Weights of a small transformer language model.
Architecture: rotary positions, untied embeddings.
Training: a variant of Adam for these matrices, 7816 steps.
MLP neurons of a small language model. Each row is named by its layer, matrix (gate and up: input weights; down: output weights) and neuron, and shows model dimensions 0-255. Each number is 500 + 25 x the weight over its row's rms, rounded and kept within 0 to 999. Numbers have three digits each. A neuron's up and down rows have the sign that makes its largest values positive.
Before each neuron's rows, "fires on" lists the tokens most often at its 100 highest values on Wikipedia text that the model never trained on; "fires before" lists the tokens most often just after its 100 highest values on Wikipedia text that the model never trained on.

fires on: "\n", "[", "—"
fires before: "-", "\n", "\"", "20", "s"
L7.gate26:486501486543491514467457464517506480503485482506529501473511502510498475509514484488494515490512487488489549469502471526535501441504483527544534515522465537514504544442536513542475514470514477462524508522480475519484489497483471531489478486498530534522486496517488505560504493468499494484501519513487474538504482483482463533499527491496537499491512534534452555498508523479468495544458464505480489555480513532501517498510493456512485485473485517556477451516483464454517500506473535506507503510469469501512504475498524510515515528479510522486482499471543465494485501524470512465487470498547510509506500602479522523518525496517517481490483497503496522537469499470463480468536491514480515503534548486530558486530469500492463522535509499524506467495486488486523468453514505
L7.up26:528509488509501500454455492514490501472495461509527503493491504515480499487516494495494529476508492525513511507511474527546483444512516530507532506525456544496512548462523514538486554481532479477518522518499498492493489483495446517510471500499515518536477480536508518536498493470510500507511486529478487527492463490462475542503512472491532479465480519550475554515519523481509489559449509521493489537469517530541492518497503452511474485468522530521484438503485475466525521507484556497511522493478461484530497463499487498484495520483516521500487500470555465500483509524459501487485446503541515517525490576485512532518546493505507466496503523500459503526496497458433498497506496514474504505505512511513528482515451524519451501516517513534490464504493499458517466447478494
L7.down26:501491520557482486459468478511541499460455483507486503519495461452457478482493467485506476489483476483472518480448482623516513507490475536550520512516516525459503510499511524509485385483513527480507524517488490524530508490510498474469470492477500490500495470515510497496495523489509492483521555495499535537498498491521472513502496480521492521498525521505500483504493499486472475531502476469514473514485494547501495471506465513478530518498517509538515503493467516487503498508484504541506493473492481530517502490444481545474522490463529530482495469485528497496509493542496500471489500462509506497515487531527567533490543498499514460470503493500495502477446510451475475489485482527499530511508522511503525512555517498494482535523483505450494465507504526485535497520516536

fires on: "\n", "E", " Un", "F", "V"
fires before: "-", "\n", "ar", "."
L5.gate341:501501478474494474515517475510481535467471525467492483493491485532513507479518475465485485513489532575521506521477478502504485503483471485556533498481521511479521435506494476519531483531478517505514494459463502519555498510509474518493497521512503512479536506488511503431469463509494516505517510502497518509498556507498486494538472542467484473500516499512503496523506529474510552469505493473508495499475464494468505522531503531454508553478501529463525463498510478489506504469468459501496520538533445512492555518519542528492456472525461478464509504543568491479519474520467494523553477499530489492523515500516497480508520490475501540519536486517444499461507481547489504514472517492497456503548481529502458468516512547471484510485515510509480499487532467534477510483515515
L5.up341:520458498504458531494500478503496507494508517480479468470443471496518509487479488511490489525522501512518468470477462544506483495486511486503473520532465508497474490527493521492515492468514489476516541459466521469484471496521477492477518514477489485501523501499471508456527483549476469441470525481480555493520509447512471507497490477499510435452525494486475475496476473523502523518488483545495453507498496458517488556508470534482435539508484506489533495462520523475465502492509467484514541493524513522467512533533495504519488454490491520464471525503496508497517495522504508547504462482528499497484516544509501476530538508538494511508510522518480503504550492496504498551504488492452535483486471514555487501529486536534461512474502500547487527582523488482495468487537526
L5.down341:490478489506479457507512498497539500507502456542471502497495461545486458513489533461523516515513504519513467506496519511491497493496507481502517492531485518543514526508493464489495316455495489475481484499492543510482474498479517474535476489525496544546526536539480432507497539471532505515508520469486491495518483498493540488479490486566479476539513525520485493478526508529492501539518506475495549456509473509484503475489458486518506472469513490509513490525489526525533463505496510462504472502474515509545515483493483494488489478486537488522506519470476533537469474478500473472478491495485496476518498486516538518467506476501520511474494502482496491532505513505494494511501495487471504510491538516484512477470484463508476492490541481477516516487507509521522514493512491

fires on: "\n", " where", " as", "==", ",", " after"
fires before: "\n", " the", "==", " he"
L17.gate491:509487498503473516511489453542491482499518495532478532489523494495544495523509472519502501458500522433555473489486501497488505476499452502509514525479475495487554495507491531481495514520459505494463448488501485524528496518511445529492488462533498481437487530500483498479511549485509476502484481515482466471519514501499540495528476452528461554524542533500502495480506540493514525477532500564503468488543494527527513529496523485511443504469482507513504484517509433508485541448491546478535479525486482500507515520479517508494509435511494518422471480519501493485496479550518484453493519507534456481490498499508487516490493525480483507515502499486502453534527486504519482529478517507506479490470506485509532468483502531471475473506466500505531454514543494476485516495474502
L17.up491:466481489505422448469487504488498499514539504462511496484502484535504476480497515481510529486503521483490461476463570480474484516502470519480462498505514495502528507493535512518471490508470497470509479554464559512508484494442548464469514508544490510496515509507474509478522500484498480548520506517518470474497496486497491481532436499502519509497560496505495519446477553501458490479518527516487500484502515520508506500554523516527498546487495494494486532511439505496511449491497480485519475486495486510527491554501548462472487508515544507523522490547499469486478462486499533468500507491505466507507494526538476503491513502520511506499526457539476515459501538531513507529511457521518525468489478537508477504492524536490523538467521438471524461513512495485481517502535504
L17.down491:512477487483509530453507499551488486507503499476494509472502499494450526496510487531468467497465526540506499497503478543503446506493515481535507468489501488526476523529488490529489313501511525526486497497485477494493500469495484491507503470498506494530533517494497478494481446509529498514478489520501490513490475506540478461546491522493539473523500467488501513464501512472508491501460504487467493506489495462499475515550557490488484479502488528488502491494527484498491546494494476452488535486463490470492508530497507504552521516488502520509484497480475490496506468460478514510507506480504477436529503467504479504495516471486492475518501473527530521514510553502511483507481501490513487531522492487478477495453474491514502508479521524482530522516467487471487499437520494

fires on: ")", "\n"
fires before: " |", "\n", "-"
L5.gate100:497512525513534507527537513497540499501543451488519523504486464477504527475500510486502507487503442520501440514501477537516505518486500496488506480532516554498483551483505517437519480475498513524438532492523449503515536473463499533487574514490472518514506493519511481480467510515515500476524472499558494463500486498504525516526558475481511505473494499482517478484506489493519547532499455505475505457495517508550516496492471516526538479519535473548474449449478509520535486525531519513501505497495554484524545523484560524518523483485495479481524504488458477515467484515489490497497507493472476539515453454507510497499525528489493449470488521493470510502470500501514538532509496489499504506462497508504499490494517442516532460469486464507496484459510519505504549492495514
L5.up100:500523452483514484536484507523486487514471485536485518506466475461471510497476487510507511481519498491489525474553527444501501520484470472497498500499501491521475461527486496478491513469486482523472444471561500486472520488528496491522498453518467506495509527479501512514464520509480515455509496486456565479495478446518523468469514484525505539469513516447539533497498515513490517513531520465518495506462461489472509509519503482555491524519502451533498544493513531475465474521526506519534528473478551488548512479505492505535579511496508510535513483506535537486525455507488462520451544506540503506504528496506495552496500495520529503508509496466537448489476475462460460500497520556470518509519485511500513474511489464521490534509485487509511519484485493472499497508472479
L5.down100:507487420517461520511500542511469562486475522527522500531505513494540453452487462520513491494508528510498535521479513523539505499479488499556517469500492451479514473504514457552517559492473526475488477479515515503514485506529496483498475494467495480513467499496514507516473509495514492558503507454476521554489508486538535472498501476520481494457509490522474558488514523514489497482491518500486480539533479478485482489486551464477541486489502447493464524552501471504502457506482483489509512486548503507519488490490470504501531489497503492494485497516546499446553568544505449510486524461479499490538549509482495532504506505502472471487499500528495501507494464465475479460503491567493510503513471527461500462461510511472507505508490489505512489505516479498493496493479511

fires on: "\n", " well", " Du", "in"
fires before: "-", "\n", " as", "=", "th"
L7.gate448:484534479493509505441521556484436500501524466479527476546539530503516466484532504490520515515490519474528506473525526478515526488482504489453510514502484549530479516536505447506524519532483454497494468501546501503497466494468485501487554423512474512522488504565499503483499496500523479486518516529501483506504531496465473501483453520496550474500465478484542497496537513471468486509499547527504509478486511474492459484457479494492507501513476469481523492502500512505474469466527532482471539543491484508512464510478523503524530485508507503495483493482479505505487469434513477512510507487523535523483462461510490515436518469480495483532530505500510532485471487539475488484480510523491483492505468464498477496445530486497526491492470474530523471488493496486477438475544476
L7.up448:510522483482550526482500528449490457506514515467519452537522532534464473513512512515487460528492505509519516435493487515509557497497469500491505527492539473513501478527499443497498498481497486495487490489501558506479503476488498514482550461529477523452481504496518520467459520545500492517495503524492500500503524505499468506448494526516508487546503466465501509479513507477456502494540505525514505498529519488460516460490489501481532513523520494516518512540526538515485480498489487460507510534498490505543446492478545506512567474508467500520525493454492497476502475464503512511494515482471521492476503504518488417435516477484493493557535484487538509488445494530488507487498492496513522536510456489512503510505535487521531497536460504512483456476488505491457503545548504
L7.down448:530457517518470500542491463511533459492481494506460470474480446495464492476492512513477454506469489529516460460470489580504495495485505504533490516500515502484477506490484529528477386466504538515500531521484510493466500513480522483491489527497537500514488512452494469482497517514498483511503512492496494514530496488523489512525533484505455515515511491476488512472476507504497519496494501448497484529493503528493539521509502493495488504524508501511527504500491538515527490494498481495485522456485524476551489499485517500484494499482503524494546532486473493490513482527513544557497486516489500450493536562483498447492511499512479533491482505460509447467524514494530523504490477474516508520482518500531497485539516437489507539484526542435447500518501529550506553526459502

fires on: "\n", " sign", "tern", "ri", "ip", " B"
fires before: "al", "\n", "==", "ed", "if"
L19.gate163:507491500469498489486524513476499445500458483467480471496506480504558489530467521490522460484551506528520529492508476484517539479503516539520521492447462510489521514470480525503503514490465571509483478512493559486510485445474504493493505523514521528487493539521457457494523530507525517526523534523498500498515494504517466505501503485513527507484544490520492498520522469432513515495520523545526476468481473478507467515526520504512478523452486464511518503472536530503505557467469506497490498488515462541495511527527537507542546519498496476546487478498512474483474532496492516531489512504507509474466469487512512512470510432482468533495480433464492504510502471513518494484483494514503462505513488488513507458454480523471509511468504483513505479563472508515520459543487534
L19.up163:518541495517531479508493489470485532511551516498497531500486495525489460519509492521510493483517512472478584480504427539533518506465532551480518506485507546504499488533443518466499496511510487527485471523530503470467483499441562510464525502452527515537467536520523477494500511482538502478506487535481488473519521483518507495536501480494504492536499492498480527521472466512461530447494498479549484493494476504465480472546484505484462509492484469542504460491481516466509514526537491482556484483502491516484495485504518448520488462503503490450513518495521474469516482477482485510538523544488503457490493482502514532497475483504508513486548459486479487551521474495479464523506484500491489521472508507513480487494483521476470494503513501525531509518506539554450501489514543
L19.down163:521501487511503460519447507483543519505497528488496430505521525504539511469466532471502458465517547513469524515498523486533485488460533495447506557530514502489469524506522476489477438483518481524528494540502478563470488525496501462502483506498472484521519488496489519466527490484505514518489462454492519547540532507451480502496529472477452536489529507542497492501512516533500457518487478485494510501529528527494452470482474478536491503509500498535471523505519519505465505531499509522466477491513531502493490496493498449498514530499487535519497493474473485502515484524536470516525497459497530522471514529442530488506501459451466553468546475492471537499519503488446486505493482512508457498524546504505512469507474492462532508475489506461489501517518511505488510481521505

fires on: "\n", "air"
fires before: "==", "In", "===", "The", "O", "man"
L11.gate215:528456458517510460533514456515517562471468497472486528487485495521529490515495500493496534461511453478568490501497502503504534500492498487473551515514539535519523483514529546477508523519483525510524501510493497471523474522477494451514538455494508504523477527492513522501510453450519491494501496477482508491488480526498568479513473526499493508501505488537500512490536474514544491502519477505469481514510490550534486473497483471507473482508488547485464504510461454501530502492507482503452512451533461482508487517493485474466458472529468489506492478465477546501503503497479496530468444500467522527504468455528498541472497496500553482511516495482484468521504455550485468524471473518522484488483529493484509479463481507514508466503519483463503513515558508490490490450505542
L11.up215:493475486458488492487540508539549496543545498520520472449494520504494468461508517493459520504519502511512474490526500469512528493498486519460512511516477493472488526537523488453474497518489466486494477507456442482561564502451498514467488517500476525547532501498519527498540494507504489522499465508500485527499483479474480485504525517498525505519515509477508520480496478521510499471485496512531512498448551528525492560511548526483500497489464455539547497542481493493521514505511544462526472490490569469490524516458516476501505527432497496533531473465564468514466491490508495508523470510529489475499500469477474515496475504511462508513505520515480486480513471467517503446475503470496466517518461501503502487501517497503504487536488491477498492509516525450523467531536524
L11.down215:505489472463525521515544469554504524505468523510515515477494509500469491533503459515478543466534514490532461513512502553502503513517465488464512526505493486466473538500514513515474459541508510509493471532449519485529485470487521460464524513508492484517558507456527509511500484541494454460532509538506506510494484564500500447492506502477483515526532483517479524513482507476510497504509478542492481557474497502519513497425513515555512520495473477499502492532532493515517522455532517451492516479507485447481514554502523482487494513496476490511483477487495531516461477493518483549545496500500501506519509484460495502446502482492520475524503506506472482506530466556481495515482470499505468527503539482475479468466506515519531483510495523439511524537514485473460503474517524

fires on: "\n"
fires before: "==", "===", "In", "The"
L13.gate162:480439510476477485505518480519519501514529498526474480487505485533499467499531516509504516450492508466504508534508470482513496516553482512482515483490531467526486492499481489521506509512478466491517420522485494465522479467507475498521478488515504504503484526494527465483501478500515463480535495494472481471485534508507501500522472532477487480485551518524453518521511478506525479470517538540490467549500550560526511527483516544458473510493492484480496477535498477463475505468513526506516501504508503504486539529495514481498513523536514482488509495470527502490463523475466516472508483466566479480521494512513505489514534481519472534536512514491480524533518482511460461474474533456550457504532522476486432486472489533493463493493482472477553448553564513503512474493510497
L13.up162:532486505466525516476568495510479482463516514523488528497503512483511452493510527516498502461515479498485499532506511480505508481477528491476533459520538516507549532582500491502477470480503492483528546506503542499543509491465454456506519520486509549505497465490509511528498481486511508505469505512477486482515497542515490466548465511474532496503488485533489517489505457533482544502499502498517511538464475478517492502503497493504511497462521519472477458451534498512510507480522512509503518501541419493443482482532524479478444487447529469504480512550492473508452442501508544547513475524516484477511501468516474527501488456480510517501519500491513549472521504519517492518473491532478474494529490513474490448478493457511517470498503532471516516523514514494515476506493451
L13.down162:479513467484487488493543467520508486506489491508516492456501448509520449476477528485479489489543508509499503506525537429493505471527499521472545516494502482497498508546520489499480402473464481494513482541463552499526462495473511520483518459511496505502500487463477494506500498518508515467514524509473479517461503512530501460509482481492455500492499504441491532522462496478482519489517498539499504521478482485502494546452461509543492553465477482482525489549501492497514554473491516478508492463504521472463507520521567482549475470506468463528466493492493502453517511536519538549536497492521488504510548497500510519463496519500520522490532482535480520509514465512480537495496476500516459525506490477489486470484499501502487476471498488464508512538498525488522483546522529

fires on: " Pro", " pro", " Ro", "tro", "ro", " |"
fires before: "duc", "ad", "fe", "ver", " \""
L20.gate79:467531443507539524481503461499480538506484487477491520484536494508481518515492491520456518519511499499475484492484487478519548508524525500513544520523534487509535479527515494484483513471479502513482469459502524520494474485532520495504562538482484529521506496507487467472505469535514482541467480514478452502496513477489477512545545545536510530494509514535463542506484487529482433480488467525501499485519529490476521527539527527483492486456503525469486524514482527489512543519507520495529522497455488470482472472549504506466481521522477489508489526507517477514492509554509517521475490507491474450484514492498430517508521508521469503515498514566513479502466520504498495488499457486538474506493480554492464464507491483496465446506495480481495469456465498561482472540481479
L20.up79:491530454515493533491549487547535498524479510479502525491518531462499522510482475486461538530537524553511512482477495483516489481520525507477460506494517520465492515485469485500528507463503477475505520486514484473473483506500472508458446488496502475498525536488472505465484466470498512501502494480473457539499477497526482447525504515463527486498523467519518523476480472543477531481410513469514565552515503480484492525498545514485476481498518542491512456514527480468490479510476508509475508524502540530517505524507476478479495511525487503491513507500472480513449465522522469485517503455495466482505571496483485490494508513487455491515477532509445501550500474522524503511492461523571514518476489471494493523499489508489498487495519525509447494499442471487535520499510489
L20.down79:501477488485453448483505518528514551500485496521499482518500509483512509507560452468497513536501474502534524500550502446449533522497514470526496498476507508475505547543513520539502462513488524523497494490514532540508547501490466512465482472499521516528533495521461465491493463494518497472535550515529513518570487515499511512495495518501457538536472463530460485497500500518497473485483486473501483560471492497492538504473451514526512515497482507494487543483461496447527483483497526494534540521515501446498473517516512549481470517488521539487488490502505486498493471482482496580505517488488493524509491500523481447481514547496516471528499485491497516491467528505519544487474474498528498498480510508480540483518472457534478489484500540508562524487474490478501482515500501

fires on: "\n"
fires before: "==", "In", "The", "===", "A", "H"
L5.gate113:485486499521473497486435461504492518517523519488444517473532510465492504457470487451470505516452497512531479505521501503476478485551491490511507502493466502477463548537481523476471503471442510515510453490473495516504487523493513498490512507521515488520479508468470486483525508503475480455486524531504493509507506487498484507542488464462498511470525549514410533498483472465531520501498460524464494534499510522508510525518521524486504578495502482504482500484497491508513534480467524464496493461489467471473492531514492485515536517512439507442446517483544516529537492517489488510481438503490455509497490507504495528529539465469520481478528483515469474479499458514491471524460497546518478494464519527492496485525491496503480466523473491524525502519527521497498510505465525
L5.up113:505497534507445518503497520489475519476461437471496537525515486512508467514491480507529492482512501460488504503497524507507563474514533468494499515510463459494556451486535479501513466532511497488484562524513535451519488494500548455552470460534493539529500545501504556514487510499512544513490456506491478537483493510538519501530488464518540529489511489499501456519522465481523497495486528497545503496472508463517548493472499505466525454512465522490469494507499500525531523499493533540497503474513484534488464506496508498525482508516495462514453527486507511492499463501499543549518521488448499524470524482494485461479511481485499459535477513476504509463506525499502503510487485530519528475546461510493456541489460505489501476491466488497519500516491468535500482529521529
L5.down113:529480448536470492483468497543495542501513512469516530483494538534472471473470505517489485479531528500538524562532492521440467504510486500496511467533476473539498505486494506493505485516461492464471450513489464508526519512519440505494448464499481514461529506501504528475519477490500513510496486534503470534488518522513511479491454513528521505486441525482517511526532469501488513499504499531459489516517528516483503490505567509536556529486520464520476485456504485488500516495466503453497551483534503513495485523478526478457520511537463526513466512492501537498495563514506480479492475517532474475511509452492524489522467509435529488492537488466477524515526520472533478531529494466508508520479511526478514484491522527497506471484472508506529496537508466477477495489501480

fires on: "\n", " office", "=="
fires before: "\n", "The", "r", "-", "===", "s"
L5.gate223:471532499479508464491475493502498503514538549522478528480498503499462583514503502480522501515472537490504469524522479466507528461509522485515486480468498486513499518482511495519505497486466492442532480509508516505462493503506526562460447503493483526513512510506495459569560536476488495458504540489444487492528488454480547504493508526549515531533530536498494552469523483472510512535515494488449527527508500473488504539497489474493504524465487506552489462489533473497503505488496502496495504492441469483516518503551534491489496473480486469467507476558488529495524514463486424474517486492475467497512531514503512486508479493527507533507498503535524473487494489508471467502487506499519458479545513502495531492520506525490492488496522494558510504508481502524471508493549503
L5.up223:558496535514502503515524527503516516513499524480463486479470496506498538533478540516492531483491507530514508496448479541499525537482511512486490572458504503518504467504487557499467497518470481453530493479521494481532495491527532503483500501499533528534538542496498470495516524530506530480512518478491482531500519440452509498460520441510521498556511521517503527488439503527494477479477449481483514513516502513462526521505503517480438517506455515460544525542530513474488492468498486501538523508465491491499502508510484501523497494492500519509487446536543446497515531465504495468485488521490524467487501504484487516503498444519508495502502497470416484518529492513471509476510456513498526475482481488479513517482495463512507473520471554469478486455534509500496496485504493
L5.down223:494450498492520488477533534471476484513516475490466450492468508547539505496470541506493513482504512517481477444476493513458516507522482544488519520498515515516505453512527529488514418504480490470506505499479501505470491508520476518533520458501504479455524496552502485492521541516566526475508512484486487479507489479509482509469494484507474495488505514516516489513508509506470489528473511509504465464564494512480506500532533471498492479562499515496490506559482527519505516523531509533471503523490477480465517538505491445494527514517544524504502520490500532495502541462503515517501501493514538513486511485499488493482506501444522462457493454525469493523457457473545522528479535528488528520511472503544488509491494469509511523511457523520418532494503495519520452468516526

fires on: "\n"
fires before: "|", "\n", "-", "\""
L20.gate333:522493491475511526513491477495535533492489513464515483479521452494513500509456489467537477533513492495554499489510482469505439434467503494527504494531512493515520474543504460508472521490457509454490478477509471498470489485526482521481443483492508496513467477471488528474512524481496446474508509464487495474507470493465491503480483534542467522525525518530509439502490476518525501490449508494512481514551498525546535481481517507500476529441500487477514501548526470477471493510495549482474489508489468500505524487465523495519511527455488511517452504475494480520519442511512478512505478504460511474480441470502495520471512510517522458503529476521511503513533513487507475440466480485473510475487503525527487488456477540530541537471508501510484478459481510492495514488461463
L20.up333:512532499520529516496494503494477487465479531468515477474516555476489482531508484509536526518507513454507510513508518498502513512517483492490533458491468506522491522487481489542523469491529486473501487451524538520512508469476485489512497509520507498505543490502501463489508514448494541519524548464486493517487515520543492485482446518494484548523520444480494478508510504497485522525537471530488531488463550489541498512466483493560484474473528486490508485504503451513503533563480474521488502505555435554516475507482521493474493521462458502520517508482525530492477506495536472498516493455481528507506497488499481489522512460511460476543487495505474499503488520554486493465538540484509532469521524515503499522488513466531510514487499526517548520449545519483469444448519481
L20.down333:514524524485483531505457479534485527504484513490489517478515475431495516499536507502474511489485480520477536486476491496518481492511464530537460494459511519516489494498505493491508477538464529511490441476473483475509462513511516509485523467463503497473434515512523507539496528511484469476508492481501516571445516495488544499515498499477489510503525500485467498496512512510464487493447530531446515455465506530506539479489497477533462495476467503543524484518524534486487445446486528484504505502479531459522486517507536504477493465518475476536514488471534491475500520514465493532491475492521519489483541494486482522495466497483501484482523458503513511497528470504482514470437487492442533515445501500524553512479484466478512488517516490499455475534520502488455547461491518

fires on: "==", "\n", " =="
fires before: "\n", "=="
L7.gate330:493505504486490517526497494521474509475525518540497460464485479478502532489508497508447448479503532498473501526519487498471475502511461488517510523504478511539490472503486514537536507533498506502542467502523486502467509495470496488473509500477496509500550419483515496506489531486525478479504512464478472488509510487496504522523528504464526480495501498475516532475524481508497470454506523521478520511504507483442507504515513487518492479470542546503559472430496525488484509448491514491483484531529440509468501549519564486466490496521468503472489472464497508470466527481484492495521497488482459539470436491480499468514458504497505458498508501529501522503514512496486456454512488531473460545509486468500511556498506516452483512505541471501478519568517454504533508491529497
L7.up330:482544499456561498469446491479504492485519541559531478515497535513514477486493490525504496519520563488536512478492482491491493523461512536472476561443515442503444471563483485524520465526488470479483485466548469490495469497496511494508462483540503508500501538495505483504518513472467505505482505510506467490477479486471493516451490503498536485495495520569469530523461495492526560493506485483520535518516510515464514526484484494448455505492512482449488445483533480535495487473488509485504485540492495513505509517495526494501542491534463474486516490471497507445500476504510498486496481515461508453508505512513524486491486491503491499539496479514509501487469493520529497462484525483496477492484505458500546516508498534483471540457502535461505490474489546505471487514490503
L7.down330:497504485485520526501516512505506510465468538500541532488540496473527522506531470509507469502494539520497495498534452474445487511517471498491531527477502523475520465525460504520474555469517510501488513512515498448517476532490520445533474514510507543491467519517506505471533467463467586473517482529491516509497491496479526512491529484463507508522510498514549452485488495514521544495499462510494468527529485473527486466490497507524468497555502526457535497522470519507537502504513512473485569490507491463474466465485521494511488522509531498548507536525460483496518538452477444510515474512499530548487509492535472505488539529495517488496473525505497444528492447488504461524504500474515532492491530524487524489500535479509498496528497510514490510528496510510487454461505480

fires on: ".", "\n", " he", "e", " He"
fires before: "\n", "==", " He", " was", " In", " His"
L13.gate272:428495505488465528505468542537519520526526449472533552487526534497513527503540477445525478489461548493517474487506512487488498447522527501511513480526477468522516469486488505536522489539456483474517515512490472489488493520479503498497507486483495531481538499493490526509493475519527455520488506491469476507507528516485550504535458534467486506524516543566501540513531522445502505525477505542526488484492506478460490512468531519489505501448518508510513475482502490518513573532515486479491452491497465510494548508531521475511527471538478511490516497530465494476499508474465466508480510470473512477486517519469479528459487475473512499522520509535525519492559514517521482516489478508510486510534524487491483463468499525481518478479472498514521474534481481530501483470524455
L13.up272:494463489492465453489533475490482555481502498472510472526502518443489490481485498475519505511474449502476461466502524513521505497528496473512524466557501456481477540509519504500533512463515538496481479538462510505524479520469468488515526499526496485473541453467508489511487495512467526499497451516509505483481461500526505467529462514497517474500485507496452481524571523504469475521495514520558477453449514492529490438492519497497482511495462505537487500501478497512556523497480497490490499421499483479514512479502479517556464507494536491541529506477518485547479527471504494538534499517478507520503530497497501503463521497483498483474585491461515528504546490500470462509529489504507513476515533531517494522525532466491479509475509496510495493510516474520505497481487484
L13.down272:496467493513488496472487493436530510478523507449510536497521516461468490473470523481521489490459492521487532477551547488507459478549479462517542456505524488536517547487529519471499444525512546531469501504537529444534502501478480534536517493471488471534511475466475478533534471494502505492510508518465474467485495526510505482528490518500504476506470475463505436521488522485496446529488503523502478444502520530471506476508494493464501492490469547521526504529492537476522541494508507494521478444501514473504517498525507487555495521475494465440507483485502472513477453513501500506493501535460478510493506532497494512455445472501477482533518481507496511488497483458467480512511468511519500533503512513520509472490506474480492516512456456535526516504524504500492491492478509

fires on: "9", " =", " return", "8", " Mont", "47"
fires before: " |", "\n", ".", ")", "ed"
L2.gate276:499482507502522514485484505504493556526479529519463494508490533525517517492470537502494507483525494490489498488526471495484501515500531530491464464509468477495474516541453509497487506504477518509482513525496484521493496479508450478475538514489454482520488477535482487525516526517511497505541493488535503549496478460506489483510528486500497498507479475465473515467510511532529524523501559510461475487440544435537531539498506490459467508539526498584533482481478499517499491496532486483492530534478496458463502479528536498504472496479473509490477514512499423509499517498522527433496489542531460505466489478472485541471470535495464515516509545488495440489481493524521532481532464509494505473457488462489522523454467494498486462511487484497511506468532505503517505528517528
L2.up276:526464527473507490495464522530485541478556476508535509517519510499468476524480471522498485525480538496477503558507477514475520530516503506509505522491484513503488454536478522516468492468481457512552485471522463472479497529527458522529469519488497481504499546505536506515534523537495473463505487499485508483503505489480505512498527484536508541525540553458512489520498444536487513501493577506537508494505462513484494500495519509554529500495490478522519513454495503522531477483569476470488490496495503485523495498503501510517514494483504512544507525468566498506511473509517526494546527457479475487516524473534526524489456511461493508503505498501463495500461518494524479464532504511473490501512511485536470448504482501534481512536533466510509462489489444526482549504507449
L2.down276:468518477497520456495507516497483526498512516479487527512501532483460475524526500489506506530446475474482531493530485518518514524447477518504533514532505478437502489527493508524469461541514462536491515553477515567499467490532539528475479521512523515528506476513480516478460468493493503541476524487530447503468534495524518505490475488506511514488498514505469524515451458538494494499524558502500472501513546456538520496536535537514507510496483498484480558535491518512512523476472481472516481547482515499529477502548462505499473497489478479486502542548466518489471472500502497498525545501479449487538489498495493497492478465491509470517499521523476541501469511497524562502477496484475492502512530501491527495552498493545496491502477527495464470480524465464507536514492457

fires on: " Pro", " pro"
fires before: "duc", "mo", "ject", "A", "fe"
L7.gate372:507519484508496523471523521512512509529463535491478494476485522464507487522501491430498512529551519487522497520494527503505510522537554516459487516526469454475459509500534484492479520510486524528502510495499511477505483535487489527493515459499561546476522495514531510491447497510479496508495536481487500495492509521533574468513515508498514541456517479485496505521482480472527533555495482465531459553489501527500490480499522461539533504484471491473497505501476482488528513506468539499485494500523529497462500522462505465462513496493489534480509526497500470507468463549482486553460526477485501524492497513539474478489574489484498483535521475545506492488522523513529466512514487467481455528517507524520496485455498485486505488483512459518540447458509518509477463484457479
L7.up372:482523498504485500453532512516476487503512512509536520529488535472515505529508456427490538522508529514504468508504521499488466483517522511481505498480498495461487460469500472494538522495493486539500517458490533499486472492505480503514529493488547493477542511504521485509488482512462515504493551503513491449502492500563533485518476544496460506467497479493505513497474517497542531535508492478553487514507489514475490477493475507495545518496462506483497490505464488470540474532490515477472523526503564509477545484476466503470524484502499518489497513498489502488490478530478487534456536475480505515525512483502470438505539485493478501534515468547543531489549556488518429529503483475492471527503456467521523485477508496512478445508535467528543479460458540487516490514480504
L7.down372:472505516472489523483511559505482516524473532481501506529486560505490475491497475478473473545547498508487498482502513485482491547514503513519484522501500456481462460489526508493528362490487538524505523437484481501498509537495525509510543493463510451484514512509507472495474506539488492505483525484479494480492523502552522480492490541513485530486505497486481510456469486540523505520497483521503488495495464475470484501525489541499525466510508476497473511525496512505515479511479563459487489505485535488472503468498525503498535523495477517490504499510494492500474484519487531536464499428519558505505523520474477497493525507511511485538486450479560557528498512514520477488502497494500459541514498514475474530500506474467486486511490499540516502443501511483519500525485475